Weights of a small transformer language model.
Size: 8 layers, width 256, 6 heads of 32 (1 for keys and values), MLP 704 SwiGLU, vocabulary 2048, 6.3M parameters.
Architecture: RMSNorm before each block, rotary positions, biases on query, key and value, untied embeddings.
MLP neurons of a small language model. Each row is named by its layer, matrix (gate and up: input weights; down: output weights) and neuron, and shows model dimensions 0-191. Each number is 500 + 50 x the weight over its row's rms, rounded and kept within 0 to 999. Numbers have three digits each. A neuron's up and down rows have the sign that makes its largest values positive.
After each neuron's rows, "fires after" lists the tokens most often just before its 100 highest values on Wikipedia text that the model never trained on.

L2.gate17:529486525536492508466605478537563483541455539462403404494422547497504502542494525506552570544495491563447449582563471498470518421601407447378513492449450452472470503535525476545531555498550468447471486535500487586578533475550541534534505502527490532427556546499517530528520540564491579491515410517563545516436570530573554474500454437432453550485504463548508479470513572550569499423503447585525565428482473389506534472502515552484460557467553428548530513540505485463557518510526547495456573453512525417569474489457608490504504492494392512452538561457513534531531434395509474442
L2.up17:489436429471402408518564612472483500444510481513494473447465438491593520567497466604473541541499490489507527445555516414513442475472424503518453462516481562549478508519528482451461503421532528473524427572404470501434428520584465525505484561501547522495477457583397561467503530563465505429556587558554514489523456503549529441480525580384482535471550527472480440474550624545498586608606492607639544510430379495528495583603520550581471460482495508502492489540525486505479449559550455540427534520510463446497553489690481478476472477520516528420527466528498454481569514390509520577
L2.down17:532545618476460446407446560465546471520448554559629547468449465442486502550470531469502452488449642472444618496495435513493519496555506472479451488511423498501427476479634446487443508465535530543567539549561532501472504540425473465455543472473407389414577406478507501462447552461487484405486487497476404513506417476470477534549584396613435474467514531530531495479375501522494559492605451528451476538505479491487485452508456516512594489498526532437538560439497425475492509419558535463513483534532557538504509473445608512474552511505574590537462481496481489465453565433451509473
fires after: " N", "N", " n", " trans", "c", " K"

L2.gate575:492464473462418428485547465508577543492446507455500502464480398478434491434434552524459501507580453567447470459497492537478487524459647558559593448461518509510457412494532476544437467464513555503478434582529523585495515474551533571567468563483456510533491587505509588461462463575539538493468505548505482526545426493502577480636483501503432411458463405582530518455538473559483474535467420555550468407449459511473430494495506453624411550561459534482485550483508549483634478565372458430471521438534583525436482539454525491394562485464550615532481491537545400470407456450472512583
L2.up575:518413431447443432507530450426465540495507475559567538502515487571486372459537503518565557499425451573442430412506509450513494448485423506515511517463495486529470424498557442433486408445519620500457461501444512521520502454432528414549562477448433597495502466580521485502470522590528408496469565540511515518494454558506443481503513532425466442396579496460506454478515500578450436456498407587483462435533497462455601519542402424579546454508521494457529453534465587439493416528494469433557466498521543492529459624548452480602524472434570519498503565524550489449465470528463479531
L2.down575:472514386509495483583485513442535455455597560405398490495503462590431442556496484512446520503509466483490405492549498450417519467420511454460533406494606425474542422490522529543446476548504555550443481563575401519453499575458484468487545550498432537549447589522574591464478400436578503611485537514531473515562486483439398483524497534435537464584505498560398496487526459490529485513514522496454489496485563393531523537560490562474612449505516447361562514518417537554458478502523448544508459549502497624549602506446471555560422522497527606506483463463503455511442565521533376543
fires after: "ail", " N", " K", "1", " d"

L2.gate568:573559535581517458509440547532523407497551499576570523430503454557519529529372457491515550589458577533569440447384445517544495531467485562387486503505497466475501456492437430479425450424550506484523491454538523444464465510507456526509466419489516501572472494489503535455414521448471522512528559564580474532428562642517521433440438499447557562496514560524587426455486421510570429433469473497605513484528473450537561543521533456481478537563487524468491497439496422448437453538447496494491386396544438510495414426528428543522518415515554540488481484487512531442475514505526595429
L2.up568:597539465478444436485518475440582496478498458459499500583622438494435454500477486567454478553534516460465512502472420523663540397473520455447470487568415372526537460482453446526527502411531517518456494523535547499395422474501634497506520493470488563452443575483439529568514528446542497434622518568391536501440511473477504454534486499574524509467579470586595576476511517451528480602439399511417392464448481513486430558533521447505462394484530473533497463534391555538413513516571504501518469500454475454538541506524487496475457405530451491479537505535490469489353501656490514476
L2.down568:541521616416505564581489552493491494435507556486560494454519548493478483465500464444452523470499514407479503551453438534547470459424457481483552510482577410447459444531546597472563461492446491516449555496485547465515532500609486534468567595454460511487515483486430489414530532405486417491501511593583484569596537438510508553474628515482578544499507487485435573453476519466480404353482530534460459537475580485477544508485548556437510490495535599417487484454452467530506509522484589547395554453474465573391454460560450551467542510439578573476536450568535534515471632549586427554
fires after: " =", "ic", " br", "or", " pro"

L2.gate242:532503455474482505521492383446445556516513419519458491469496462515538484468430493487476513532533486465480550524496384526523405383554571496457509539499462469507501585453478487521508531524469535381498564477476389420584486584491505479566505614487552468563487495619448479456540372474498406350497573599507450457492478490510572567487468614518470444568562510440525455458463492508480493561540514481495472430469525506543342532526504509484499406457488483540517443590513507487467603457471546483548501560463463538443532519466380497484521528498488473432429521596504541567430511530513353435
L2.up242:516531478552560477552487543553437518530406431541408464575463533485543570500470468530562554503525470490498497465530477502538539504553462478372472489502500498531527638570574390569596537467408472539506475534496479500479513515525541462526400549564514552459486514510421469486548388427525611533537537496565526572411514577515581497549525493418526568506486544490487496479522475445602431445468475497512532447417439469456641390482489460511385512554515428627567484588521519595528598511536516483508578508504528533508528540471494516583545525519471461531487535459551463506529549532513520477
L2.down242:480386554507500506617548530505460495508503507452510507436469472631550395482535554425528520464516444423487455414459468491500485488500440527486514449543447527458521497563519502532553498524501458524453453558390526425607513526485396479519528568461464487542429554501566493462386517488546556585463463580419459514509501447526468476545469539514509555505574518476470514554466492567473512553466466557519535520505572477456417447514442466492494492518446536486617474532588518505453500526560356474470460543374640518449565558460530438550520456498546495480467519548442484490525497615509475584
fires after: " F", " B", " D", " Br", " Med", "u"

L2.gate508:530471532458526514426429463546488607524484446547469405527473533527481530539457522466420526509540516601501556484500563505521449407428511435494463446623427485525567537469535481537484479540518468418431544405484588497477488477458552457408430495506533514453611483547518521477497461424410484563520474534539466513495480442665529493468481417509466547570465466476452471453523530559504515549429437514529545418541480469586419527416537454428439567521571535481651568599529487522527561477493570438491528550442468497509435576587504606510521466604530518527510614516524516555421476548431463528
L2.up508:574537414479576549429533513553549581422550539531380489516495585494489539389505572469614510556518404555549553486469430551459492439488542516595531464526566501589532544496586573529437525535465518543461486470497447544476518545528522538565461508397464475466543474477532453479477517450529435510487630577464521530602449573487439507440501535499568446555521550421543458492494508425512617474447537495556531472546442526579473444340574488446515456510568529525453513488433497483461419494551507458605450466533489441493457569492576501533508406528498513511476493531498603471552459501479519541
L2.down508:483448546431452494529469487521478611423507490514452409569515468407423464523540531553513527434478484544543563554427492452451519527598628550429531529498488514478525532563514534544481497501478535499512537401484544411441530472433511480502449533474481505445465475526534484551601470506522550548498531480510539584522585495509549418492488616512493464582585468486554448508466520567494466508391469549434572470523523552508589443557450465525470506546532522539429569425571438514487476556463491488506518515418535577486603474404472554531512479520425454441520486457464460487420481533503500482
fires after: " f", " F", " St", " or"

L2.gate439:519526563489498541536488476519440434431577492499578463533514503454497470491478489487555473488535517496547509520461514565505428426514497477419577539498453462505591416481490536544484521507527368464553513460442477465468530431548503447518442492480540520588454446473489478383524535456481524518580526477511556412544501458511476440452479532430492519492416516569486475437599466450588435557522506491517479434474465496444497444485535544512481511500575559427476593477460553446495414492493605472441502444521428442502487465460478599419345360651497595362461528511493479557552384515418504483
L2.up439:490558459468471476516550538500487500484502494435483436572546548503586497488467538364456552525492524458457407523451515515470513479513556460418549514475460406655571430500511494487484528594496531590501478542470502490471610537543516524485405423518538474463387405552502467538591450540468416522522445510471516523608436554609598489621511574347535514504541501509474515479508443492576406420513594484487548422464558507531502585583490539485504417476518487441492588509457497456500498509441504567567473497497501406562462539562491589481504402546530562461405521532483502457512395513493565536
L2.down439:463572495501520470596448545536526490468491489539559575610573482508532470513566509510554533429509552435468449422460521614455535477542523500497511471523546515551447561513490581456553604575522562479540485475501436491518659521441518469535593435539481478387605501460498501556569518492464537578495491594496503463554474545530535552517492583471437516565475444446515473580508557395588571514465409456491442487390464512470590482402573575472473511559543451420478420512439461421497477513468481460468422420493600438526495508445540433453578432447445593477535518500422473516512492493441510486
fires after: " l", " c", " g", " t", "pl", " sp"

L2.gate400:424509522532463437532526622421537491547551504506379540502580502460437576476457528488521439432531353465454481550480514526478561539508478582435478433505426562477481526476457569439521440586410392458391478564503477506515525473555495463572558452480439471477571489454528499469563472434562506491521391619555616512414437441593603469537575563529470509493471495495400516500483514424548488576557489441423563452531478455489452497415520509534445432503467515592600585457426526488484515522507549560526458512533467526459509524522488512508518531525448427566529588504473509554476593496358544507
L2.up400:510420526548500394525397529528477516446532451539433565514508529445596579433471481463508546557521473469515536500448539516422535488558502492503493451500545480450453510509436476466414579455557441492423522360529561577513527546622556528553528491396582471522582544437474465515565463426557584538436461540517452500521429499494548448571497460498533459543516574451523507436484598522443520573593523449483416472553482510416534599457591588485419481496534481532543491475500533568519432572508586560441457512587440523479582473457524468506490509637438471472501542552458470564571475475450434344
L2.down400:418530504423437511508457534470503431503479491514455486508563478503448539494542454442513505512555486504396498457498510469446574462467549492530453432548472471465494561487460508415531479509547478493514535517448463477502545528557443482609509430444517459476523403400548493499486499441477543541481475552516550536433583485527511506469452475584560461532645491487543555536480459433515526478477576560561581465412470541517542537486608532463410460513488511596542596498531554528537604473496569598530501448484513537555518545497594553454508524624532462515451498581488483425488563402496571520
fires after: " f", " F", " se", " t", " T", " e"

L2.gate559:406423530550558435510426468568554543491596511606559481527543462505518509422499535492430568466540570426461577425446537530527596529529565455437552461486513552409566430479502473425498439574589527508587465515459449530458499492546515506514469449504549466482516509453536496472527560497532510511511559426552517444435494514485422566464362423479469518636480483508523447548472573516441550522521480435528518538421510516476502551482491554498440493477482510481623491468404545424443404490561489532571511475486530515466497410489497551503523415586536558509455517547445542521474566530461471483
L2.up559:426441546495490451518509439485565569447489463465517469456485485529479492452448583491481510554537487517461426427462473434482506469478597464467532549467505514523604550506580559467507482511583437543501550501430400507475519534541466531495482433530601413467508603434505448524546515382630502567478523527594521465551531572564453490489492507420490465542536519475525495467474527585563499559563455598593476450474578527436419557456477517510501419485416389508465517518489484475462522545421524524540523509488437444435500446493500528435446462449599501515508549519425619492461390463481448410
L2.down559:551473546572510475531491419505517432443467469582537519455483513459516455480405559554419441516446585489448502487474464486459486382446414509509461493529514545580524513474497525496476504463533445554555389568500490577455504374537539474500552437535507423461455525512496474512418517546502523500452478515552541484481437543543533510559504453502509528590489540463452500531507595454552475588595378360573528525477532580511538456463404449515442564559498501536506517523477444451399396505438529502531505508528548455467446540369471533487542407569476455505536462541493499377442598490477469506
fires after: " C", " c", " al", " g", " d"

L2.gate31:536565466443441468551509437457522467492477477534493561530498556620510448537482437463478469507443485535516527466423472526488591665540439578471547553475575522506436463561474474472562449530501438538514523487449526443437490487534541575486583500483478442470422390562514511473531492511483492481510540492497441404379580446538526408521416543564514602471495488508516554449495406462478459591519496480505513459493475519516443590520624502532535489410443508543592540455603480500457455555508513415551500465508626491508491550531483557495524558492621574556574418460471435502488516513458544585
L2.up31:486367428471437476438462502524433556513487453526542511540474514560500444460508554436494554564499434518536513567431506510495476512536502570441462388453471482498520473559594554366515498541550448526464396521448434552420522466547377464540427492506452450546503476398501555463520518498556547476513435489568533450517439481544526524574436462586559525475498524556433455535513456496511423495413424422462572415518515620441523532488548571537529459516448493498491590519487449559557485518489484461512469453428479567474449576525558495432462473477542558563585475335472395401603531532519542520
L2.down31:491601523490427460640561449509532417437486516419456535507445362420558427503580523500480510456517612483450510446561460569477570461526496475471451470512563494527506470416542525547431481518413589439508443532515455474626550584488514497476539519566534473454554530529560529516460434491556438534468553470497536464501471450553470504453506468528507569499512578505500543535470555399453440507425637614616485512476448394501442517476497532470502497457523470416595523472543524486415499552523511448499513487442442512470469412473511548460636484461578514474519601497564508556401466544531546429
fires after: " t", " T", " did", " J", "I", "T"

L2.gate306:526475508614491424558541486425427464552521491437413452574474612502505528386503600537483432498528467510535477625535498567458571507529452494463444485455417456477575490557418511605517475549448528424503443452555445419448562505475512552431553544557494503502440482462477407500569536471543475490489439399541395501496524520562593479445571458420486514578443424517452516480533462604464527467467503579530510429528460408478430538428479489494515474532509501424541581518484593471479524413540493486493448513495558461587530433566544508444510463455533497471516487490546504390447463512480467576
L2.up306:527602498590537464550542505450453435529381491552514466589489442445525486524479390494532440486503523507516383571525505506493499486495454506487473479527441502540461485589523474469553539631499520391452447522476388492471525512443479464525441487406448548501518570518527544476498407497549549506426510471479419512492485521483560511525445493391527478438486516533499484584446534434559429461503530519567533435463491479523527506532463440583515478540460468460418563602420436481449540540456583535475437572442494556412489404482354514480458523494497516410425495445457500501496472498579469450
L2.down306:447477535541602530446417602479433469562401517598496556414437490534471526534500472510545465434431591568462543464499516490498550505447475470511529494566543488503540535550470507570470513606596536458453467458542560482496421517530612466477506571411526602529501573495461541549563436602530436525546500505555544477538477503485504512415562481528474500407564496384549548536519463429518540510432532573405381593561419435488429507518450574537531493492502516565481446484491514504435463575525502486544567463578411601437525519528505487466562477490529482529465484481522513489550505518484544474
fires after: "or", " B", "st", "d", "own"

L2.gate478:453534543531425530502449448485470570491542391509511509531433506515504487477493395481451566574533542571451513480566576451490461516494575497526508433571581452542469496476579468504512543490582506580503451521477555388455540478562519495491482445491451504493496479544548439524618542460520523405617584479515440556401663473453498496380489495517630448429539506443550480511509502506593470365570540487460513519663535521469525536536492522458481545451557497512450492503518527508573471517562515442425491422424545571456486513503457509538502459446510485504478521584573498514497503569528559540
L2.up478:527432592516526495475569426535574479605478493533425485511580457485448525546465487524519535528477456448531528528539510422483510533445460554548573534486499464446462442549520429561547481535598432541446505468437511440507445527494509537452490522518545509458471527525472430474587528570549492426556533538575546491498459521434412460496623525428468558550509399575601555489504472545484471498528533424555500520448543464555460417445404540391456469550519489486530444510616577508596534447530594479488470530465469423465543486496550568422467499554424428499564544544539478529525578501532524494
L2.down478:470515476524506526502462493473503495624461585499529413495489570518495566517439482538412474416547454492581607491498482454562411560436507583481565527524615444527532546635456495521508515443513531534520487453540413490485562482583440529502505420504525488381442533494551486476555449465519558502500578493563470440514586504502511473491492498434468445503585545415492500414515460423511496486451532480523469441517414499540503480608523509565552490496449464502469525475517507539616485553432564505585501447571547511456523458461435519483403407638493541601493508559542440460401500524504513524
fires after: ",", " (", "w", "-", " ", " up"

L2.gate669:497356437464499434443463472554442527498512455538523542568526604528420487520450466439425423483522477558520493510533488553582424491514443519510437492529563514500589569592439392481450537526454506524371527470507495538529470499559482423411568432402503460493531575422444487404490403519537537531483462429497468425545515513420514495572471501495435384478451587403572453422443510499518456477507515464528416516470443433414452404571509500531431497561497478517514502503460569508522428450473469459503462523509526511444527422507507512562430496634555494555594474496541528506503559603472508449
L2.up669:500459463488534501522465542516523484579456424491473489539586457453468497480422460451456472589524533478465507475504553458590553553498538570447513489506549570499442519390468543559453514456453491494564403496512492482567548474550487540458560506411409475376555599537505477469513521444425498475483551462559533574500442485560481526441584495436393446583578552510543446493491477421533445376422465465608497610550535501509434538444512382533536474463518540445476439446461523503562410503412508533499506509450461493320508519532509486599512537553511513479564556452538522536422494446489519515
L2.down669:601499469529510466617621481507474551505453474502521558467416495516526419499514459447435528455481563433515473449571606487539428470479539530486483562584531518604532570480491530600540475513473471408483474500505477492578495513513426531489545538512538496476540542552533528536497497477418568598497488465524460442514408434502401552447472483501593483543445512520594425612494552533534492523528488503499510525476552516390507489475619474494397449519476399482539425547402514465514551545449515416481444470475455451496575492538490434495498340529496451550481482540522483412385546484431523513
fires after: ".", " st", " f", "A", " F", " w"

L2.gate517:532501517514474509460536467516500510507534521583557507491538456515497539432504526480525549466487452503518496490534574508513402496466602498518540460494537465461430533507570448565509530512526551537465495506500529418577465412500479525373560600542469547493519489509542481498477479538546495520540444472577435546446585491546434515444510513514535385520501461629523561487542543557489443531440562455440518522621567513441505407541536548558454447535482484520433487563608575515557553464607565427475500532488448538479480455492534627451536516488585484499485406605360562523478531469441440515
L2.up517:497495511512500442461586530413525476512520464557537472526557472445514522578431422541456594469440516630398535509518512479519479542463611523562507432474509506431433460448511511491530598503540462450450486554521487525448468512528548529505505454412505552491573500482430600469458426544558473449510544419542446488483470467465437488503464564531528441474453474444393587414435421524471465492464599503443549460528577450450539465524522481519466510599576546470419451523477491508561417478580516519478532486441556591530511527446524543536433451528483570494462502551443466564416418504482468486
L2.down517:549605493547518503554479591534479498465572541487603433453499477436466509501490498412413521483509611594513483552463472550541455522531502584595502566555504515506446468525513470533479541520555612448499475487512487481483553487469492420451467455560486548536499578433484438502502567472583577573556451538544517585551578500451570444520432503414406542483394405492465476498410506573507571524521495489548542439496551575458454554516543607507435552463486444579444430424464578468523518549453528511513494541553470503504507506517467533564576434469465477512525530516497481505497429455542520549
fires after: " S", " K", " p", " C", "p", "y"

L2.gate83:507429492469391456522500472465458471547531538483478483528600524573537461505507549611432393420551451459484532454461425472458442485547414483489492434544556447580559490520507518598520515539484535543507511501568464426523575589473548540482500501504387436434543426441525391483413425476623455448488515470522528582547504526493579551500508533450496490567511536484477523435495639428521572542502394399567490503480514493462556440526517519623521464467540560479482461515522500467544511566547529533533424609533495502469481510497492504539501518465503442486443488608517496433596413497510551406
L2.up83:582586575448594536607460528434508527536408530530521514544550548479549563478506455526467547527558571513513546517430560461574542489515441448476510508429467508511532589457484486610436516465510525489579511498453425563555476566471561499553537432494526452473481486518462493511472564463589437442495539399549596552605467444546507595470501480426471472426470485518523516556429423502415452420488470398542497545501544494583438486435511516424502509468517601403517480462443543545507528446476523495515539481519472470480406500470511562551450403437490514486606454523559473487505487452451504466
L2.down83:518538575481381492563554482487566508437586603523503500491561430495574508568537536521419470487512501449530498558475554546470442415578428456519590505487417484613425407500561500516471486506522433527538446437501430528481502602455541457474456439459454503472547434470491454472462520571563427467543495482427576516418434438489404539511477457462471521425489510522580529514433622454506486525491432464437487497444535485538496451541579531483494646570456506436530589478494455561511515487446493478521466567432479516470559459475538549547450430478539467464451449525504593543445447498474459463
fires after: " a", " l", " the", "he", " L"

L2.gate62:454470541577454465486484466420552505521530451453576490491500499473508508514493497472420558509439455432436474437462441493484443492556558534469542560512548458459422450635541463440449513533488536385445468498496506489483430483538490521566490460486553448491500490526438511436606540479485466498494472466571514468508500436520511493528519468539425521518463479474533531460541481520526427547459506519493578494458515453624539512576567431525608501523491509447522481465507471625536573441453552505479508463456505533558433407392441430370434470545550518516475553413349494553484562494497542554
L2.up62:519522509601447461423581435514411496567550578519457499459468545507546499416485545580479464506520564450515493483548503491591426493475438547509527430561485496453537546549465510427534525568459547484518477482564504462466444543529441522503497434455500603490614483471495497514579578536498499456419511580493435545447491371536495477501476426438513525515521535404478462500490523455572488474538398505480527502409477485462467469475616486555517465468441495456460478537555549505543465437518453525452584542483409505468581532575551499514540468481448554561472546440508555505492487572534525487
L2.down62:557520378539522494523455537501480428483498522404503587438528577507479476570547481479562602542467572514450484465508610492505535498574492520420465590519438470554507543556423525471486488511452546527517507505467533463488544557443542500494471501592527493456480526502487420481567569487485493553465516581484556500503481521507464501531436579365478502511584523610489422569587504487648538431522496562587507521508532395439588538443459559509526581542455491418483536502576442496446587489428554586478484449571549533579517505549555523503555491486551543584523410464433485457420510579500452510
fires after: " D", "im", " P", " R", "r", "u"

L2.gate502:474548542417485568475562546488489495521474561519607559454622485459486523517496389485513460546559531450600375560465529563467523539505566588487503457451509557477443516498552414528479436463377414522488453368532512481415528528523486489466452467498408479585454502464509526508516516578505511472442474416441477450497467534521583490560477366519448470509458448445432456563580511500537487531523600548543516467498572499589519465444499545599483570537560627468527448425463473441519467516499575493469496461573505463387577531428474494494529504471510478493599467483502437540516578479480582398
L2.up502:492445465512447499556436574482558518458574515554442540476466562584492500507500550496527422444508529402442606435398525571430455489504537497548458551509422517494509629471612408547498429483572464440516538452516474505452502499543528593488497482584473486487424604520530452443516594470500485534523453502520526561452563574574527494520435459528492421561453454493460497545427421534556431501445412409541448479524537528465471477575478431469427552489478437519453532526547622526452445558434437519494505565456543487533534510455475489523550537533538483549500510425596471465536435520530494497
L2.down502:525521477498472493571526545514511515448506450428566541522500486463506546498533504505494519450544477419451492525469566546464402476466492565546502464558483466466473541556452409541469556471502411414546538375442517567498442381517498535557407482577467479503546442517506510484486501443475519455539436494450543505494579477508485495422485511565478473523538569571469559567391526457627501489461690474518478475412569515572362517541581515601481479574515496530503505457415465589418559613569480468487506552480463529399518435523381480458539549555499379481572574392469506523543557480521508529
fires after: " r", " h", " H", " a", "w"

L2.gate227:412580512552535495553540427398427404528602470506507539516483484521520534605494564500509448513352428482465497476416512486485470531394404451485525538484492530545584540505496475476528528489469541504460511437486459476551499474544456448532515485472480462554406541569478451579471492441584520519532484384415565516425486459456467517388484469392488430515533487536610566593507466500468443478468458482524542506485551482524427494522513540565520501511532610428562532479527502396492508541515448490549551534499425511480440472528608551529382421418467503536488560491453512473406470581597560492
L2.up227:516439562595446514522553451521561474480527516551516526551514401500598488550463397493550504580470508536538480491592603545503452512420496520433551478550500558497500445551478477558620458516458575526442491411535413549400424428417442486522548466511490563518452443453442515575457556459523433448542460442502420430477528547484495533477489418510380573501505477557466535575436478544471547498564451559488532561430471468509503418476538508579511526420420498441545460508456501449388552493530542541407546502502492661542509569511471534471556535516547565509463626500520453484498510543480522492
L2.down227:568603552536404484520468487395486500425545462516543472427560503483561434478592531483537540524506564561593464453493493424525550545535571645521448499458567501470451527482436471538514518519499449555430503515462502512500498454496458562580538479532558465490488463427426522519521436588468449533492451439581453448615553502473500499525538498476508525542535505468409580431474521460431583417404558390487506443452465479452416495519549468506486488537526474506510404537506446454530503537406545509474467425498614552445518448491511419528520541517597415523559481498524471437543521485432492438
fires after: " tr", " b", " br", "or", " B", " h"

L2.gate179:525499485618427523471529495501492438578587465517428450559536540437449572399427559496437499494462523560510471483508527508539500477426499511438493444539485453446582451449489563409521529510530570486573479521497476572560536454488548575473540464420496429434487543485562460484502493497617515566517586551500419478568556465526433397488454490490424511459517395485473423512628506521484533459499418552500519589529535534468476466497495547552541444434572495554549467573540520477487405509511512476465515480520548523544491431473542527454576516569509585515563452391498559489557515539512423450
L2.up179:455567545534472447506543395533453457551478491489493459452520480441430580539495435468509525498495421525541443526452566535536444489425527516380460511487546463492414419535431470465499545491545523496494518471465460502488552422483581576513668480502374482495555424502480502517553546455409415559459558513464471527553533411452486411487430471533466479465503510426544422480520581483486544438580473535505495490498586476493525536507360492481542409546519494463530544541510452550503432477497497441505448531535590505554478467562462580408539471518492617509574545464531540449514458548467498413
L2.down179:406531422497519513506411468509499469431567507547469536450573476421541518536445418545648493411452411496492471497423504567382453463567510483520545526422492551473545494487527518452490474553479486516496551560466499543510547531531441458495476431543555501493520473434464449387548394482437493433576439484502472458464516379405511599483505521431415603542495479485580523591499546494537510453460515451527591578538457444562484432448436500490474491493547541398465507435402447462430493532435504513451453454482464576444496599459545550489483559535485566522551571613544440515498367481552525550
fires after: " L", " C", " Ar", " c", "st", " l"

L2.gate677:542486469497478449514490540526465459497574518522530486486539467533558480486479451580615494534509503510456547522499535560524472484426496570361533402419494436458535455451519534517541498459427543589542521439453562424513547529519540583487486538458535544486532505446499532553488528424504495415443450499487562547545447452573465481479504626499457404449639461458456512563514452491495517511431535438481447505543520463528512542529437431457398536582554541457568485585525381513624496545582524428523496469529550564532485493492492465448468432431506451472512480468594546461555542624548552469
L2.up677:452469441509639448390504471444508462547470508539436549578529479514468537447520489531462485471544467402531586512532435484490397434527503474463507459504488495455440541575557486470447424526585462501483454485462461476529605629497612472406473492456470434419465528493588465507483523417578585575585419472496480537623491414558384464356458485507544403419546499509513511504469505590416539517376469538486509531466613594538505462488493549506581502487397417467478550577502437473513488416521605440539451553499544478426462559521504459522459571466492530504506498493510425468522518463506470517
L2.down677:487470442534549514433491451471551502541466419506423543520535527570533511413549495535549523528525535465510460488543513409342439587462491577504480471459548488478537536567442542555430509537617450505433403477583515516447566577518468441524478504550500539457463584508558570565577517573488511511492439509512532508457504531541529473453475553582473471458495493564579499398462549504524456635585517539514522503443552429455466482537441563535524471470445584477485420516543450502482517428513432427592502437496524494454526510621506482446566402470522468580534451561548443490522523445417572473
fires after: ",", "\"", " ac"

L2.gate646:422544497473540590360417555513455548430550484605434497492546405463518509468599519518616546455495516547445467455505529542427516474598511509459521481415549546547376564549477592457484478548508543452470485464533569485434534496541449545437482517380419423439523544481527545453532501540507510535486537521528491513502623565437542482473597528518469433489544484451544450440531526466513460453473434481506532477589522452552559549451514565501477422539456552575509473489582461521588605545523547527516509555424493513532516506547510511539550407462435458525500592481516492552516512553507547457
L2.up646:575682453522619519470560425537430414512611420438453527585580423490590519475640462475504546470549507439447489522414558563489402470533463464448500556459543463427545513463551458516464529577492544461532493575588435592479489517535536544508553502412520449507510468509474562575450436465462409571559504540454476420511501509572464496566473507519457514515518561525478519379461546512552435521465458453448477468510561418468582615534517507519500542479521506470461508451449457474500552540571476500547458463569490556550457539456470495496450550485458552406544542405528416592564537494453538528
L2.down646:533516434514493466498496502513413487443485546558554604478540491514451567433459509454503561478428474512490460477569512428430543481553569540475535568472566501466583537489483490524408453570556491543569493526543517578449540435508512493421552499443561468502571467468558501579463415476490505580480443467480528499456521512426486530425486529456458469497444452504472460367429545415528449563583501449511510343556491440551605510392531528498537511486462429578483526501443528539512432486477557535476526439534426503633508561520497533452401382494412527539504454472486435505519470490575436582
fires after: " K", " S", " D", " H", "as", " V"

L2.gate120:581568575483530467503471470453563515440427506626521487557590488489485535558561495494480508493439487527586480455475590569532468476435504388430521424605467456506407608431441451496494526503494468564484499540440480482552530472546497610462459489588416474488473479419376567557531509451514573521489481580478470515443472479488543536529493416456539423487463480611545449527484505428478465476471464493533496584536520556369493509508505463531558580472426448603485459538373467537488504605514536500483466477485527454504443496481515441508442531506558440445495445516586498431536496507562508501
L2.up120:537516536457445513513544465541538503408389498628543475519588452556501445567487514579473460471427472463529373520439598535535432539511541557543454482508534461442474546470520526453546435399538432503482535467483513485485509437555500573423440460523375520499495527457455521592497507410528579507416463500385521560433483492566528544490430472505576459516467405559526442518519494522420408558453450470559449573464496567522447535518495517489536535503508487564536459515416546453582520548502575489473470459514509438513491495579489453556399436484499519469447435405526425422506478466527539429
L2.down120:597542469471494459523498549544421518453393486468515585455538533469512501442498469501511535537447421445506526559506496540512456466469514557512498512553507582539524465557434560520526497585524583486540506511512480613500527466480496542460466448443475442493419497467465548551526475487430399527495410551485486477445473455445446541504518511449452514569492501482454450460448493465383422466490470435449489468604521534467414495529437558480511485464477350513398465513473435564405480541508576480388537555502457549523455505469590488545482499482443616530514492492556568429399531514472441475
fires after: "A", " B", " J", " S", " C", " c"

L2.gate202:460567383478414458563439535525487478551604476532474467447375530498546453491557514502492387433452519501598516518435571464442472542565498530536428525428534395549487474502501501537477480548499525500456584526486484440573625500456468385525520458521450357511446469493524544455511553546525540536585512531507582467456544464574483475507488479505480441491509518453491465551483476485483481509532487538470478422434692540447534588611639482516457535551533492443558550496517478535509466546537552504497483531515555443517536540531473500564563420458498468464449426498502525458540527530575419491
L2.up202:590498470493475506515569526573498526503586436577478475429491562445589582555396554483587495456513525521445517422568585483314491505539520409473449599477519472601425526518511349525467443536436431480492475480429451480584528502510426458497565530487491400493396572458502501366446446434517449541444454551516545474439459550465400466450526519503558551540597503493444520506542551504499447418459472553485484499536516538441590490498517475499459576547479438473487511495562511563432509579493524469521583548521442567472538480552523467591484470511599516433486530487577529469536570536547509488
L2.down202:467578441519428436528626470536449618529505499442434408448465503486396511525468521529503460431522549458567489433482542447503437492512511565523504502549487515499534497469459481584562472599549428451524502475436511572505433490485436447571506528421435441476487523483499443409415533549467414553583469503504571471519504487543548579525606526507467526470472470424523481486494440459484578558481420425500565531487560498428472554503511457438509498494484579525463461472480453451374541481440576481436554530496439446543492418481515552524488537522532467379484461377588422499499515459494462497
fires after: " T", " H", "ad", "T", "at", " qu"